config.toml
n_layer = 13
init_std_qkv = 0.0334
init_std_up = 0.0334
weight_decay = 0.0
MLP neurons of a small language model. Each row is named by its layer, matrix (up: input weights; down: output weights) and neuron, and shows model dimensions 16-79. Each number is 200 + 40 x the weight over its row's rms, rounded and kept within 0 to 999.
Before each neuron's rows, "fires after" lists the tokens most often just before its 100 highest values on Wikipedia text that the model never trained on; "fires in" lists the words (lower case) most often at its 100 highest values on Wikipedia text that the model never trained on.

fires after: " d", "f", " l", " W"
fires in: "before", "with", "due", "later"
L2.up720,184,240,140,279,211,125,207,132,122,197,215,211,188,142,245,146,190,201,104,152,151,214,204,221,226,186,251,170,243,226,174,207,226,228,265,147,217,219,225,125,219,234,222,178,245,183,180,140,164,276,206,142,240,180,111,189,262,189,130,230,128,212,184,182
L2.down720,212,181,202,189,157,151,193,242,242,249,132,208,235,277,216,241,255,200,207,199,139,242,168,191,152,227,231,169,164,182,209,211,140,189,230,223,144,161,200,208,207,169,291,228,195,264,184,211,217,163,165,212,221,231,228,167,283,188,224,223,252,151,132,136

fires after: "ot", " f", " k", " d", " b", " l"
fires in: "both", "footballer", "football", "film", "day"
L4.up209,191,183,150,260,270,237,147,227,145,173,216,214,186,178,249,242,184,165,172,206,200,209,210,157,234,222,189,235,189,156,130,220,158,206,231,221,163,200,120,148,184,122,196,192,298,161,249,174,195,235,175,145,212,196,187,188,207,228,194,215,119,185,214,189
L4.down209,189,134,151,163,193,260,154,225,288,210,115,215,195,188,198,264,205,318,173,214,223,147,267,133,229,195,176,173,209,191,219,180,224,148,267,170,218,154,241,213,173,196,180,222,219,213,207,251,260,174,217,214,136,167,195,185,197,169,189,224,209,227,196,205

fires after: " be", "on", "ab", "tern", "oin", "un"
fires in: "been", "internet", "appointed", "june", "until"
L4.up456,186,149,147,219,228,151,164,239,285,222,248,186,247,145,180,154,211,276,132,207,117,170,175,144,141,238,88,225,234,208,230,230,208,181,261,206,219,127,281,249,106,159,166,167,188,194,186,165,237,224,242,273,186,190,247,204,177,172,205,266,213,225,173,174
L4.down456,215,227,107,227,229,276,248,223,184,220,249,216,282,201,227,217,217,141,279,196,269,167,137,205,145,237,197,189,144,231,219,164,289,294,156,138,280,207,159,145,246,256,186,223,248,265,227,188,189,222,198,234,173,131,261,199,129,199,240,144,187,87,250,192

fires after: " on", "eb", "tern", "n", " F", " D"
fires in: "one", "february", "internet", "release"
L4.up131,169,183,177,220,198,260,190,155,219,226,247,198,185,183,162,164,242,203,170,265,242,233,195,228,175,142,169,210,216,245,181,180,127,145,262,225,113,209,235,144,111,221,223,189,209,205,216,147,269,249,248,273,205,201,148,172,146,149,191,177,170,303,210,251
L4.down131,174,287,186,186,167,216,195,211,199,223,204,182,225,139,230,159,203,203,194,123,163,183,174,271,98,245,236,170,244,155,238,221,208,253,186,225,192,202,264,212,185,143,197,239,254,207,211,139,143,235,206,176,241,177,154,174,191,188,147,302,187,260,182,155

fires after: " f", " ", " o", "ver", " an"
fires in: "four", "other", "several", "five", "4", "another"
L6.up645,163,179,186,272,217,171,127,199,179,160,206,212,256,149,179,249,209,313,168,197,169,166,153,189,200,190,237,230,289,203,233,143,219,153,231,158,207,218,202,192,165,196,137,164,197,169,199,128,206,201,188,159,193,288,201,194,113,145,152,179,193,218,230,156
L6.down645,227,244,233,199,223,194,242,119,256,180,176,159,174,204,176,201,210,198,175,190,188,122,167,160,246,169,203,182,211,259,166,229,178,247,194,171,192,177,190,216,262,203,121,149,268,197,192,236,146,257,246,251,252,117,201,187,200,214,217,181,195,192,189,256

fires after: " or", ".", "it", " al", " Al", " is"
fires in: "original", "s", "already", "little", "a", "literature"
L5.up229,159,250,258,189,262,256,186,157,138,223,202,205,220,142,184,204,241,203,188,242,173,228,190,91,219,267,217,129,231,139,207,163,256,238,210,225,231,213,231,172,259,191,97,214,200,203,165,161,159,193,163,242,142,128,240,241,176,163,202,185,207,179,187,206
L5.down229,201,154,139,184,179,233,202,215,258,212,119,260,171,207,191,235,143,212,207,189,232,128,245,195,185,235,180,278,174,140,179,163,213,204,113,231,225,245,224,206,234,183,212,228,217,253,290,179,237,238,249,211,193,294,250,249,238,224,230,174,171,262,168,189

fires after: " w", " F", "f", "oin", " play"
fires in: "won", "went", "from", "left", "joined", "played"
L2.up638,120,184,192,223,248,211,212,210,193,226,224,166,274,151,199,190,179,206,131,226,193,226,206,146,241,245,198,107,191,213,136,210,166,191,137,210,194,241,188,195,155,233,252,146,177,193,202,217,195,156,184,183,259,198,252,190,220,182,181,224,152,244,218,221
L2.down638,206,228,192,194,231,204,237,245,249,129,218,246,211,150,234,143,207,204,228,195,244,146,223,124,241,187,196,143,184,198,163,221,215,182,155,145,180,193,191,191,183,195,174,228,277,177,279,144,200,222,320,139,191,224,168,200,214,180,156,143,194,202,159,250

fires after: " or", "ol", " al", "r", "im", " Al"
fires in: "original", "along", "evolution", "approximately", "originally"
L5.up594,204,281,226,186,149,183,209,230,152,110,236,108,244,161,244,160,173,207,259,236,192,198,205,151,202,263,142,161,184,185,206,224,225,234,286,207,171,208,266,218,189,240,185,262,169,241,152,156,222,179,298,219,210,259,167,172,239,244,186,141,256,174,168,208
L5.down594,186,242,239,200,223,248,160,93,132,172,251,214,202,279,273,188,170,247,170,152,166,220,106,189,253,208,177,149,232,215,174,241,249,222,214,223,217,239,222,187,200,179,157,145,243,221,172,167,206,184,230,251,180,250,213,226,248,226,255,230,223,197,239,288